config = dict(
    num_hidden_layers=14,
    hidden_size=192,
    num_attention_heads=2,
    num_key_value_heads=2,
    head_dim=96,
    intermediate_size=768,
    vocab_size=5977,
    hidden_act='swiglu',
    norm='layernorm',
    norm_place='pre',
    norm_eps=1e-05,
    positions='rope',
    rope_theta=10000.0,
    rope_fraction=1.0,
    qk_norm=False,
    attn_scale=0.102,
    bias='none',
    tie_word_embeddings=False,
    parallel_block=False,
    init='normal',
    init_std_qkv=0.041,
    init_std_o=0.041,
    init_std_up=0.041,
    init_std_down=0.0,
    optimizer='adamw',
    learning_rate=0.00244,
    beta1=0.95,
    beta2=0.95,
    weight_decay=0.075,
    lr_head=0.00989,
    max_grad_norm=2.0,
    warmup_steps=367,
    schedule='wsd',
    decay_fraction=0.945,
    decay_shape='linear',
    final_lr_fraction=0.0,
    batch_tokens=65536,
    max_seq_len=128,
    doc_mask=False,
    train_tokens=289700000,
    max_steps=4421,
    dataset='wikipedia_en',
)
MLP neurons of a small language model. Each row is named by its layer, matrix (gate and up: input weights) and neuron, and shows model dimensions 0-95. Each number is 128 + 24 x the weight over its row's rms, rounded and kept within 0 to 255. Numbers have three digits each. A neuron's up and down rows have the sign that makes its largest values positive.
After each neuron's rows, "fires after" lists the tokens most often just before its 100 highest values on Wikipedia text that the model never trained on.

L7.gate266:115138110147115110175141131103124145101093152150143157144139115121133181157132118137102152114109167154139086105104144127150151094129113155121144156137124093122146150150097131117118158130092144126155120108111118130144138109121133147165122132136094098076108155095131164140125149108157143116
L7.up266:109130114131112080141094139163090094166131125123133102118154108132147146124146143099097152124119135150183117094129148132162123131126116121140150124123140099135095167145130119136106177174152139131118116116102157148122138079151108100140127145110128141102177137132136127126120115148135113128
fires after: " =", "\n\n", ") ="

L11.gate202:135110119150137131115122145154113153160154110127128166087107169130114129141130142110152159133159124116107142155128128116123135130105127143161160130112127133083128132087144099116077128123153111129093091112131182122128121132083116108157081150166160144147141145115111126148155077118108107088
L11.up202:133117121130128124123111143143151138139101132129159131113110134119146120131144125095132162148104141157126152159141111182104132163149106132130149109092117108113125142121137039107117113067188120146146117149150090119112136107111166092111160103161119191106112105117134124127084111107128102128
fires after: "\n", "\n\n", "-"

L11.gate708:122086112165154122129122122127150129173127123148122094097117118092114132134105102153098136150158102162157111132078132111132108141117078146101137150116133113113193135120106079112090133109141138145120131129108109139187123110109105093116129125113114124149106164143177122087123109108158148115
L11.up708:117163107128144120143094126164134128140119163125126117122143114126146143177125145122070098144141150169137129117106164138099116106118126144140114122117101110184154142125119146126117147158164157134155079187143096196151112117088135097100111126107126122122108124122145124127155112104132124128
fires after: "\n", "-", "- St", " ("

L3.gate137:155137131114102097087126093123085105117180126141128150128133111166116125115147135077156117164138127117125124103099058149146170161147133113100113080141129164091066131102169148102088093150166120101155106120159180091136133145117139101144153119142148122125123098177082122141131108171106145157
L3.up137:125132127098133134096104090119128133151096136097114141098182131209125150141124114124103123139097112112103124145148090121117129169144130142100100129121121113133119135128119125144152134130103140141108060141125118100105136084098102093093123145138154101118126155107127142145142142121130126119
fires after: " l", " L", " R", " n", " \"L", "L"

L7.gate608:159145113172088158113185164150133112121144117135121096154143162131091105120112104165132133150119173106147143114104146118139119134121099114090156137156138131157134084099099116154123122110137152120149108098139141112147112101102154203151121152136059125146139133102108131118114108125115113090
L7.up608:107163130100127153139173157119108135149125097117111114129123121151168118090115089108158126197132158117115123125128121109176104134115161142107115121126112157122141159114119113146128131188107125136154141114111108117107133092161140155141118123123124129147144124130130141187163123133091120119
fires after: ".", " D", "P"

L11.gate29:085115127137107174116156160127121113096123104095131117138110115129124170119126120096117168168165113152115131089126173116077137131096134110124122124124137174124147150129135134114134101138130105138124125139156150183159138081082116110153151122138141143097139094135138152132130093165126080152
L11.up29:100119176147142133112137139087151120112150137119139111134118151159130110134149120155153111110100126118101142116157121129119098146114124109161102086082146102120147170172110123128173089179155160098116155107136125117140081139141126133125070134108142120163121115158133132146141139191120121116
fires after: "–", "1", "-", ", "

L10.gate601:187147128125090136125141113151060119103150131101097129129137122103105126160133135164124103158114150130160157125131063099117144081165122123137124138126086098114139154138122165148141129092133076119109103094098108105127147096165151123142089135147066122103084170171137126112103125112140151111
L10.up601:100131136092147128125110141129110096156126157070132093134117176140141132116177132132164168118138153142126163127107130093152120161128123150137161157181126121095133134136125122146108138135155142141147134098092085083138109121110142098115130107084095127137078123108170131099151144135137113126
fires after: "\n", "| "

L3.gate725:140133093077116158125126104140129116143088080147095164123147128151096169095135118107119121157126155106123099112113080141130129153149122117143174114140144159148117138112148170105102069109141103158125163111176109176141089144151107103143119113109138107108154141134112133125083131159099147100
L3.up725:189110143157116113140097129101119127124172124082096142125156088124137130169136123143093110149086079147133099149109134143086170088110146116127110136100097143078130114104127128113149124106134106132096132134141116114122175197112131132081108166147167166143080099127103090134127115152129163149
fires after: " M", " m", " un", " | M", " Ch"

L7.gate600:154123130135133071084102120145107133148118145135127142125193120099119064107119102115127121092143099140152095148095133098141148078070126092148122172106172130113153153100118100172126121135173127142122138126142166132137087109137148163099104101117135142125129148108102156141133090136166139112
L7.up600:137109116119141135112115119181111098141127156136078113160132108141133128103150147131106107108153113167116128147132123113093071149105205126148157113137089104105136167113122137128106145113111200140141160100096164079115118114107136083138141086118128167107156123142106136138194152111161160115
fires after: " Mad", "on", "az", "ch", "iz", "z"

L7.gate566:124100110123108148116148104170092121124163088100131104078165166111116152171121130145134145121103114107139093120085119071140160108134127102147158111113136155108154096113127121130087157140130148140138114136130137094177137140145135106131112083115146135119126160097111139089161103121120141122
L7.up566:104104144141147145170125082112100097095108108107123105136095156088143117186094136115107147147123090140123128133141128139156134141119126088127130153153169146077155114150130113121144128121092134135175112114107098109142137167161118080136139074102113146135127159182157134098154113133099140136
fires after: "–", ":", " ft ", " | +", " | −"

L3.gate162:153098110125122102133123076096115115138183112175108130110164158097137122143102157175154103141120121113098067126139152102162114107160123139134128129114141178115146129162130099108142112121152131142122127146131131137101110097122111115127132137138117187101094143141134109128155126140127143128
L3.up162:154118084109080133084128136137151111150119132111136074109137094113096116104124100126155100152142103113100093095132139076144104148109151170152144119142102104137123105144138135157123136135129143119098149091092130063100138098154095106148154160174133165119168141089154129133117142124102129148
fires after: " W", "W", "w", " whe", ", K", " be"

L3.gate632:186095132106189144129123115105093129148183168138100123133112155105117150137102106132134152118128148115117092101105097142127128172144101132090132101154126124122118129076124119112108150109167125100145134159144134072150120118124101116136160117148146124200095130119138188138132122143153148126
L3.up632:168098102100091106147113121150133113163107114073152138111164148170119180161121115109169104163110124144143136074123146135131176121091124164135125172125157121140093173130164106102135121122106142119139133160113128126102149148079118131118132115105147172142118158123139130087108120097153150162
fires after: " f", "f", " F", " B", "m"

L5.gate416:111132116169120132131163111133122100170118117128131101127175128143127137152099094139123137134158133186169145116128128122151162134158100131149117148127149121142157131183109105109108100148145118139095083144113130151144156132075133114171126134126163140142116146113148139090106146116120114136
L5.up416:145123122158098079189127113140156141122111108157136113132099126111155154152105123094110150175100112110115122116150108152166132099120125109096121148138156107131086086121103091124106127150139046083178119162115104116107155086094115150133092125152167134129136145133129104107103113124094136153
fires after: ",", " an", " Mar", ", as", "Ar", "'s"

L6.gate52:160145055139135086129158139185107116138137134140186133121114130102126130127084122126128143125115159140151134130108123146098187149127153124119133102154099107100095068158150113160101168088139126119098134102097132133132139125151118096132139065179136135103146152096105151153114094130105158140
L6.up52:134137133137141122120134097153134124121135137183070093177088121111092127127170136108102063093160124150124133163136117140118171153085174105117131088113143158094107085111152136107106147096081119133090181109133141132133170149148112125170149152152140161089149157117179115124131148111137127126
fires after: "\n\n", "0", "\n", "l", "==", "-"

L5.gate277:165137128120144143132103114113101123143139091113110090129153130139135130146157122128128166124072119119157138116100109113095169111129124128154135115116142115107087132123129113137099119043123131141122107146168098201157139147176077149165125109106123140130076078170124130146133140153170139100
L5.up277:104107135109139118162118130106111144118108098154107197115181115128129126140115102191136099116119114138087156100153136086153119121123122085094106179137147102096119139103124136140103160107127123171188164126090147118103165125104119116122145172121178077107100076140122088142100124110126093126
fires after: "1", " d", "11", " rel"

L6.gate64:106099107158123109106132113119125124116143115144121159113159101135159107119146135146134093129132138115149133080119096148171149127124174130094141142130158118161095142131074101108168167110188128102105097098157127074133091129150111081122172124124116145113139158123159119135161106099121134134
L6.up64:116092108155108123081173114130114144071121181133110172153122090157108154123090131130128108150121123128140128098126134133142115146074146113107117135124134093121114141101136111150114100139131172107150114176177104172157089176183109104112124155156146131162122133110129136123110086160140129157
fires after: "0", "-", "l", " (", " L"

L5.gate109:156138076163151150159115148128134144138114152104111137122170139107110154121117118124174099129140140138127090117058149090148114204127101096125135096086133169092126147134155122118122100117151131127116157152118129121136102151139155094116120098133128137127102086105095153105105095128158135073
L5.up109:132113120140103119134147152113111162124077140123155137168145114153140103120149147131122129107126132135182113113130065098136159134125131112093166127117059095112159154143170093144128153148133127142110158153130126115150145118155135148121131145141101121120118125136116088092115120131157148107
fires after: "\n\n", " M", " m", " h"

L5.gate53:138098099112148131118143141142133113114123089145169161122112102152123071121127129168129115182132120163164143147111107146118121161098146128129142131124139140137150128141143170154127109171132139109106095135114132114154174127143118133212142083125056138103139115121121155117096144132146119112
L5.up53:074148107152163078129111147110115125157129133136157117088139137086070122134126167106148137148125096100112137183134143114128135118121127124149127158141135106147155103161085183132154151126142163143151117107100134125134135112106166123147123119130103152097139149166140153124119113158121137141
fires after: " N", " n"

L3.gate85:149139076114147113136121132117119116118114111126125163157129121160127110116132119163158150138115122081102100144071168114102095167147123152150194099125131174147086148149150123115103140116134144100138149161117176118115143120147154118097112099127140139136121158113071145126138094111136128079
L3.up85:138115133110117153131182124126108161085137123112139135118132107109165146153146142166189129110123118116123080131143152068125132120105120113125145173157107172135131107124209132152143133113163146107103129080126137122146135148101130058144106107128138129130092124137156112139153107111122132141
fires after: " M", "M", "W", " | M", " W", " w"

L3.gate621:117120099168129134171112130090112174143098108122101117133147175146148107125115149151131087121148139139121144108106082109130136160125135110158136121135136078132108141121129106160111145136098152108111176133100169117095107102097118125131165121092193133148150155131114134121129133125172140098
L3.up621:138118116120124129140139122169163107137130108133102147121155093144142148134073146139107125095069120130128149111138099094086183119167185140129146095111152114125143114132104109124148163099115142092128143174161134145124118172155111105104121126119137130080137120122117114148087121146162155132
fires after: " G", " g", "g", " \"G"

L7.gate399:115086076115098153161152119176124157103157110118133176110126085137129133135177159128152157118144145150142103093112115090136169169108155128110093130136178102104099144109111119119107122092154076143137119099113162156143157104098146117114124145106140121119133108139105118105155118113110123106
L7.up399:159150124173128129114164121135129124111173115129166085113109118083136130132123134127130111145154146164165100154119153135171126135131110144098114122127139139146081147118146087131165179135081074116127140138119116099147102156112167127137132103106142121114153130098127134134116121123168145127
fires after: "\n", "|---|---|---|---", "\n\n", " M", " Comm"

L3.gate711:155147094117120115140139109146107129156119113133122081113165183133096123140154104143121134136122176096157138118079071107110152121142139092111143159157139114120132118105114139122093152154108121105116168083051149124156116131152083136087128126125112152170132105104067121136122108122161182112
L3.up711:135165125122098085144150093129141138142118167095140073147124148120096158172115122180082118158139151101143109152124089128074126129139174076114118128145149071120137129104105114123113089125111124101142185106074143109138120151114121118067111144110139094147143145107085096121157143161118140098
fires after: " c", "C", "P", " v", "c", " Album"

L3.gate194:172117105111131123098098166135116133152129104153137124118109125116140118132139120119134127145116156142152065108112098131099160159135158142177131132158164162089141123119120108146132116083176144114124101150166101140142106150133123110143122094113157089114098112144089162124140122102131116130
L3.up194:145143098079145149153105120183125096141110129129134150117125131178114148134108163136149145142165140097124080132105114151123156093128120134118124110105091162110099116119121183119126115076129110121130136139139121138125116098106165089154127148123117131154094139154126102136111108119135131150
fires after: " M", " m", "M", " (M", ", M", " exp"

L11.gate571:149166103152128091185154161142092123148160107129103137135120103130118133139109156088168131139192119153160132162128134116154123121095146129118161156144098125129141158136140149149095113112138135161105130155153169112116126070132130135099177130144137135134091097106106163116112054153127131076
L11.up571:142112114048123115154118095107098120161128135142086086131166114120130119140141093143142120131105094144117135137138111110113122147124122155121094140111130112121132150159097144156171168160138116123091134116123147114109130082141137143108151122112100138113102105127169096156173133151133163086
fires after: " | ", "2", "1"

L3.gate74:134138063102151112150152085144136148184120119128111116113123161163114158122114097110137077088119115095120101165069086099146135132134109126155154144147154140121112115119126123104093163148172099107129099131134147111138130119158156156088094061132124158137121166145096118137102122133138192104
L3.up74:158112133137161100137127141078140130139124103086154137111138138154110113083152091132108124163109117157117144131108108159088122153098151147134146120106157132176132156080110133116122117135116149173150096160125141131126133137096127166149141133113068095143133137154140111120125117150132138092
fires after: " D", "978", " Sh", "f", " K", " F"

L11.gate517:148096105143114130124112101133137130156142070145131128136136124138137199143115111115145129101125125147152062073123104099150108145115151126112145127124155103102117100087133081135122138143117121138112145121134137134146150108182125132131111100139158118155165133125165131133113127122098122141
L11.up517:103106146121114095138096139130096120144130160117162121124137132151120176146135158133111132121111089123110112149116087100111150141112167164108127132141107107099126160122141121113112122121136140183138092080171153126140113127158123132111096058151119148108153135116097120144142157124139104130
fires after: "1", "2", "\n"

L3.gate371:095152112111196123125109189132092135102123100172118140159143076124098129105125115122114134125070131149183150121105133107134113153148096119099117113126148073143126152139078142143123100144124144111120149131160126111147108148139122112150147104142136147104130177125092088078110101108123148140
L3.up371:083181166122130158132139134126149074145125113145138103136138101145152100089152087123089138141160104136096157138104149102146112143161115120111161141146121100126133103145113151132108140130124079149112134170163125165148181132123126125203142196140124115141120112117119132138103133127111128180
fires after: "1", ",", " sp"

L6.gate598:162096118122088098135140117148128139146179140111133174116188177111071102156113123134149151132115141129128108107099103115129139127131147130060125150103136144118160127149137147092127148138107080119160175174125134125160134112156119111104158136143122122112116128123098133125099098125150125139
L6.up598:126144146084116127106119116142116116128127130115086146075132145112125139161099140147115117130132069134116143109122086183088117077131167142131145152086112096084152124066130127127104111136174086139173127129127147125128157140128118140121131121125111167094136186181107104152098132133136151125
fires after: " g", " G", " gr", " V", " J"

L5.gate673:128150118175111129107128121080139119117158087170124150150146126117142095113141111136141142130094128134155078148153158156135133147138132186097123127114162140097079123147133080158163114135131145138117147147141175130122110123160150149128098138098140153089114128133151128125176107164124083103
L5.up673:145111151102142109127128109120148156147165143154117171139098127130134140131141144158084058072128137105118107128106145105131105155150120096135147106132145079111101135116164103137124139105177149164161123143145148136118160111119183092120139111080158107092121114162120097146130102161135116169
fires after: "1", "tt"

L6.gate566:191124092113103153156125137120171130134122158096118124126171126130086116160132131121113114110185113146167123121093102076114118099128103144113146145095173127149161118129169128151108165134118114129147159141117153135152120112115101118112160154081116158156127140130123160129124088110108165092
L6.up566:144117160141092086145104179142084162118159097130107123119159116134173112134116133144122134132135177102122098118121118140147142154101119112117135105127100181120146109113109130138126121104147116130129171161184098153144126196156087149096121121135049132158143072138101121121081141139127121137
fires after: " f", " m", " F", " am", " h", " Am"

L3.gate300:168122119116193156140125151111142135101125118161124114162136141154091120111126136139101124097089118116163159149134148107118148119149084092144143118111155073131094164124098128151115127143096124118154151113138146143154136134132108160173139131112169152113140169120091112119104121169176155150
L3.up300:117100127106120122091168139124125131099112149148128141086173134142127169107109104090123112126156137134159144182145113113140149095113140138070110135135201143123130133112122159138132135115093143096175109176177118121143167136104138109156091086066101135142148103140162152126100081186137095146
fires after: "1", " med", ":"

L6.gate753:113153071129132125111147146149147127125154087160153148084095133108076127113124102152151127111133099112135109114126087166132121128135149133132137134113134156140060081138124141087138091099111165114164134167114130143143106136160129093160160121102149139099070140148127132174192130146144139139
L6.up753:092171114090147094146121162106126150173136137150128122102142128124177074115138144148114108094138119125116125129135103089119127148127120123121161139148154123144163144104112113140126160125178144145120113135106136117118174136125141098150156093115100082145095154130108139118126122136142100127
fires after: " O", " o", " U", "K", "id", " K"

L6.gate516:156167098104166131146146130131117122141102090125120114111143155086138147112131104111090129157119155114120136128091157143123131124078114092091169136126153134109134114117119142133086155126138140088162132106106136160128099118122116110142105137131066161154087092131119170101124112092133121137
L6.up516:135146098105139142097142084141096110148116128100139113134158152120122147093109138116122153141125174125098132109130189158123156120063132080101103119156141135109103119162184092108124140169159123125117121120066091146111121146118150100077117123158082131151099146140116112112125115140100122102
fires after: "\n", " (", "\" (", ") (", "i ("

L5.gate429:111150079131158124137100175145085133096138092161121119126089101115138138124127133140118144117084142091129137117110109121155125176128140148114135119140113138200120149153105130183140148150119163088099120088102103156129116115134137106141129138093088115112133126091100130131151106142134133101
L5.up429:128123116125083105136143130127115093100130136143145076128156123083139116156139127111161095141117131103135095097084093145145181121123160129135125169100073118181144132150152092148101150149153112047134127106129118110117080131088132140104157154174140118105166161143112151163100145147111138170
fires after: " s", " S", " H", " l", " h", " n"

L3.gate23:102134134151177109097134133130076114115138124172153123108124132122100111122145139141090132107075133125158150136098126143094155149164155159078113133141145171115104140119105104127086112128161171132096135159152170102144110102120148094134159127147110138125138146148078147140141084122121081115
L3.up23:099141153092154113145120145112139165127170081133131148104115124146122108113071124118172081120100100095171120115132101096127141116138202152127113098158141111169144065131106149146098132140147116169128133145129172164091122168124143121102146155115109128135164136132118106172115117122115099163
fires after: " o", "g", " G", "l", " Ar", " Al"

L6.gate627:156150124106111138177117142128106096155107101176129142125144087142142124153089128130139113101122122051173125142127117094145160159179107082123140122145142144106117130168114135171111151098178126151126141099098100140135171130129116083119124120144134172126126144129105141084134082107165081070
L6.up627:129131114068150120121173125132184151175109143113145090085145112153161136123078137132133114112119105126120118122135147143122126113082143121085148142131105149158138134130149157134135157120163116120090122146151127117138124125094157122111121130168102111131118153096110146130137124127140141127
fires after: " H", " h", " cr"

L6.gate29:139110069120146102123134135135122121138168105133094123115135123101104117136126108116117081133166086136156073128095139111138116137102139169150144162153107157106122118128131127105101148081138167103116176117125136127133095134096087135151111135166125138096139092159117145130106127145151171151
L6.up29:103133140134157142116176142121153143119115127125155152133140121117133136113161095129181124122111149141113148117138114107117148151127062114141157089120116119138111164153132106107123068132123114179159070141109104109122114118143170181183087113127128160165129155100112163127111145123148155143
fires after: "\n\n"

L7.gate648:097095118076115141099143142120144148115144076146081119132147098140123113160084091138135132155128138138110165078113113135131129123117130133162130075098107138086117120136089176123122111118115104121103116151140158124128140063094083130143088180127152151100106127128101162110108080127127125119
L7.up648:126092141134127145124100123125132135143135167096162123137146118134126129138094127135109128107132091141098160133114154110120089143108122136103137140094135105107127190164147139116114095179124137117116165145145141177097157142110183050116084118139116173153129093147146136112116122117168100140
fires after: " F", " f", " Sp", "- F", "f", " D"

L5.gate124:168067131137139122146126097115092097123146125185106111107132120133099121111132106132132155125110130077086126095096155133150131158169118133140152100095130102103122166147106139105134179108171143132074159138171168104115143131128099067145130127168128150168117095095143151113104121152203143103
L5.up124:117099128134095132100120138161125155129117152158081103115082103113108133115150128165071131069120162111102144124138101120118116120148123125105141159128117080175112119139114199131122178134129173142152126146113158153156124136155136125192137151127128187130125110106125133099127121171145145141
fires after: " f", " H", " W", " w", " sp"

L6.gate336:121139090145131112159158127124107117146118104138112132089179135134123110125124099143109118070122110136104070162091135140155142138081107113115123103154117118107109100151126118147120174153114128126110176135133132187129137169092147119178127149161167187130095123087108143124164123103125164095
L6.up336:150125145149092095103157108124117120141151117098135106138118155133096166132125115186129086124154131115127118134118133139100113148106138121144166163116121101107117132161118103095146114110133135115108098139151122084148132119132113135149131147164177159103101096096091131124147127135101174123
fires after: " F", " f", " w", "f", "- F"

L6.gate503:127089112194132119139139139150077104114163091103158107100155127154104127153130128158128096146120137163168154146097077097136114087132106103117130167113158088103116132162145139144137154093101104092121155106151113177152166142108151116144149147154107144138183134094133118168096106131140113116
L6.up503:100131119103130120152133142117138120134090084106105146142177112123064133129171126103169117138099150144123133106139119117092166132125132137120112086158085108144192159112098143172161143134110154137142094121165130111141136118148092137116116085142133144135161082144143119104138100139136189122
fires after: " N", " D", " d", " Sh", " n", " s"

L6.gate199:130180098127131104141139130140079104193154126109133105134163136105129127125156114131171127077093118143120118128109125098157182090116116119103151110138092189094122081127128164153062164147151113112100097082123161134126103147139126086135128146138089178086115101093129156104121062117093137136
L6.up199:143118125134130149076153127108141130145149140119096144112095132132138103124125165128133121140158143129095162091114147116134159166111139112087140099119050133115173115121162113148118163106118123142106128094149139118115131136124128154121146120168112143122117114152176139134108126081122107094
fires after: "\n\n", " re", "\n", " Re"

L6.gate376:136107094120084145101207148152154097121131143118161126112156186128120127132186116126096120113098153134122087073103142133128188129091161094098116147130164119123126145154154151089125117136130113141077087112127147123164092128151064117120133140130155171165069117126122149124179104154089147111
L6.up376:154093130156114159129107106134117135120145159153168102101099162100123161112136133114059150100126141096128157121124168135095107142087133108120147103119142135130075151125121085091083126116130099089123104083108110128165164162109086123134147115165146122132145199117146146112158150108091119081
fires after: "\n", " (", " \"", "-", " m"

L10.gate200:110120113138144125158138107154132119153154136147086123122156088108134106165108147094143079132129128126145092110106121123114130135128146129146139138082083103134143129114114134131090150138195115126108117081129179110127130150144158129133138120130126157158141098162114108129146111073157175140
L10.up200:080160096108159114133134095141110123145141122130170146156150140115156111106091144101144116096116144079128154147133087143160101120117141141158094115127108131137165130103126125138127156122135138130076140171137153107121081178164074141124102126088148111106108162076159155133149131156138120116
fires after: " L", " l", " | L", " Br", ", L", "- L"

L11.gate315:084127104087120154124157152154118126140136143128118134127109132130133122152133147122157124128171154116206074145098144085085133131120149129113131132110071089120124141095076101133103111131156110135114090147163116136132115120098104110086126107133110163119096133103134135131182116088134127090
L11.up315:139117096109118113110122137132155113124124155132154115137111119089092121134124130115103121149171129126129095161144137126119120165102106153112103116128116090177100132082129098079169095114128102134143089150145105101124132126106116120173127145135136147121137122153124097100148117115112070088
fires after: "-", "\n", "- Pro", " a"

L7.gate9:129122123089099141134122173159096093127117085134152114126133146139100112134125114127096126174158103111132147137088064150105114133131149143172122127101093147160111144138157133061117119113124141133152122106107161104156158139152092122140186157156120147182095102132148137107135107116121183131
L7.up9:102148173092129179152129115119146108101121145136084116124125108120130117137162124144110159130137156123079122124117128147120125163116120108128128138095161133171111123161126123118133114144137138141153123180110149137151139120174121113092180141133144093090078142111102126083180147171142101144
fires after: " the", " The", ", the", " lab", " w", "The"

L6.gate762:146118090112134139121145111162124115138126113123118160134125106143086160130129120105147082114136176130170126146110170108138172096108130089139120162147130153133117119173120116113123149117166100165108137063109138105150131119139113129152130152171131136116164167115118146127133082109113147122
L6.up762:161129118105130143114145114117134141134155146115146112160168109095144090087126124156161101114157135120087076121121178124074137184140160139140118097156124174121125132158120130145131125150181139114116111089060142124128103088132146083115109136133112134082114106113131117143093120116162120136
fires after: "\n", "m", "a", "ras", "z"

L3.gate225:162151112105154119128112100148091158158151106103082153111127136140140126101118157091181056121107170091114103142105113146112141157125120110162158141128122136116128117113087112143124094151128115156114117135129128112116130108177094142109170111106136114076125156110083108114138127173177139097
L3.up225:114088143076156116097133137148116121125161105107126127097118125133128135100122118112140123166122108108120107149117046123113124162168144090120119134143138102145186112138088141107120146129124118148134099068141124116103153141148130145135105096116118064144124119099116128126121118118141162154
fires after: " K", " k", "K", ", K"

L10.gate346:116146103134104127177121130143117117153137145176099143130154123131114127128156137138126125122109119137136095135111111109142131110171114118148122144122131133070146135142117133164142108120188140100153139119120175171146124105161125115147139102101142158109142173122087107147161135151116144101
L10.up346:078131110155146167121132125140136136113112136132118129102144147090126131177119128137116136116095137110103125141107130134172118094127107161097152087105114128127142143121130123141129101149092123120127095171077141147154179130121116153092086160136114123104115139138146096156174132172079100153
fires after: " =", ") =", " to"

L3.gate433:144118131128153112120170117163107086104194104149138103105132153107139113128123090148135106161102122091163131129103121107157118136134110109103159124122155117112105128158162106165125171116131108142175116130078094101140125126130152143154145107179133118159187139132093161104110135129130152094
L3.up433:114058112167094145140107139118161136085089162123139133135162178120101116122080109146140159111136129119095105129127145112102109175137156188112128094141117128136146140114094135123140178172103093107159122075124152144142107087128108144115150126156121168132124097097123113183149162146171140112
fires after: " gr", " C", " | C", " c", "C"

L7.gate446:163115084122121111114167134111166133097155123104140123128159138108141154129152146175137109157175126173159102116064161101094134135107099129127134128101119114128122146143129129117125103130098111144146121161079145137155145077122134151146126163118106115089113069117141136116094141092151163127
L7.up446:121111139113142091097132132102126112145173125156134075175175139135155128124146130124113166122120072148120113094102151090151153119125135150123125136122113086174130121155151135123123098114104158144106142137139121115142072081151069114092126136120101093125163122134169107117147158100138140133
fires after: "\n\n", "\n", " dis", " ("

L11.gate36:124138090078128093181159142142096129136167137173098082140121170101138149102115144135099120112146116138159127124133144138149148092123138105133117170129146107106150115149123124130109117085148102133134126099109129124126121134146139108122127110123080138119139107162087149126105136156163135138
L11.up36:078128127148079104137116102124090099080141119150084131135132094106182133118116095159145148152136122152175105097124117128156124090132142123125110113160119130166084139158108123143109169128118139143157152110068122154141139113171133180104101120154139134117184082132101164128092121152120152159
fires after: "\n\n", "\n"

L3.gate665:116130141107112151107116104124162109130108127123132133089162076143090125118149105082143111122112133163189117088139115126130152121174104142129153130158166199143131146121120146084137136152152169122097138149127144138143122133114103122122118104114120105142109175123142188080151100168109176104
L3.up665:110115138104138120079119133170126148127135119120161125147133096140143123100097144155157141089118130100183123128127120138133141131125152144119126123157141149098078106136158124133116099089124125131157103154129148119094118176122146116148139107087114131125184095109147101146088096119100110089
fires after: " M", "am", " | M", " (M", " m"

L5.gate56:123147093122101080063150113111149129178126085124128112173143173123078150147185135139125130129115164106146150118092120108183144156114106122115110155116147138122112131132123104125111108128178110143159096123102157113151124099119140096150102126095104163148130124104164121126111120124147135114
L5.up56:165132131035152093130145124119118110118086098140119134126097124128128092127107121163147120123148109162117131141129113138123089068130125102074132098149134143102125179171110135096142133067147136147141132172112089135155137118108142151110163130160146113094131167126104151113132117161132148107
fires after: " | ", ",", ") | ", " A", " on "

L6.gate643:129111092130109089169122105143116114103178121122131133146144150132131125154085119125114154132128134155164138124047085119140110132149148098119118106142121107130172162116167122161088133112174088147143110102099161122167118084122097161121102105106137104131106134110117112150106099138144134136
L6.up643:122117116120092125116071102127149121097119158123103112128167101137151131177139107099126104147129133155135098163116141099158175088133152086141132182146186125139145151123115106162121165147109173102109102125072128156124119118131132104159112114184120101076117113138122148125133135122141075130
fires after: " =", ") =", "ul", "d"

L5.gate443:156120081096145154114149106150127152137128109137102124139129126167108115130129116106132150125117123144135166161103147133138164141129065165138150107108098130156129163133126123150113133114114136093192131150091117115116148136130132143130132121105132121135077130066118156107109091116113138120
L5.up443:134140123113135155153134108148145133152130099138129118165115125192114151110178092098068131083115173150149131104129118141158150165123124120136182113143164084087105127119177101136099116139122141150135116161090133093140140092111107129115127137102143126122166147133128107173106151131130128149
fires after: "2", "3", "4", "1"

L8.gate45:134159124132120144128161117131093153121144143169113124104125108130098131118108124097121152146145121120145111128130113155134080084073071147178178108129132114142117125133117122160100149093123131136107166140142129132131120123081116157117121155124117129110110124160133129136104117171172097123
L8.up45:114117124141120147143116145177174106093156131145137110130106103125151108141086122098154108141146062136117164105132112127130117107112159129104122129099148112155135128155089110139129127147175126106157110116126116120136147104135104164147161159150145185129167130168076124151091129157133121125
fires after: "1", "8", "86", "arn"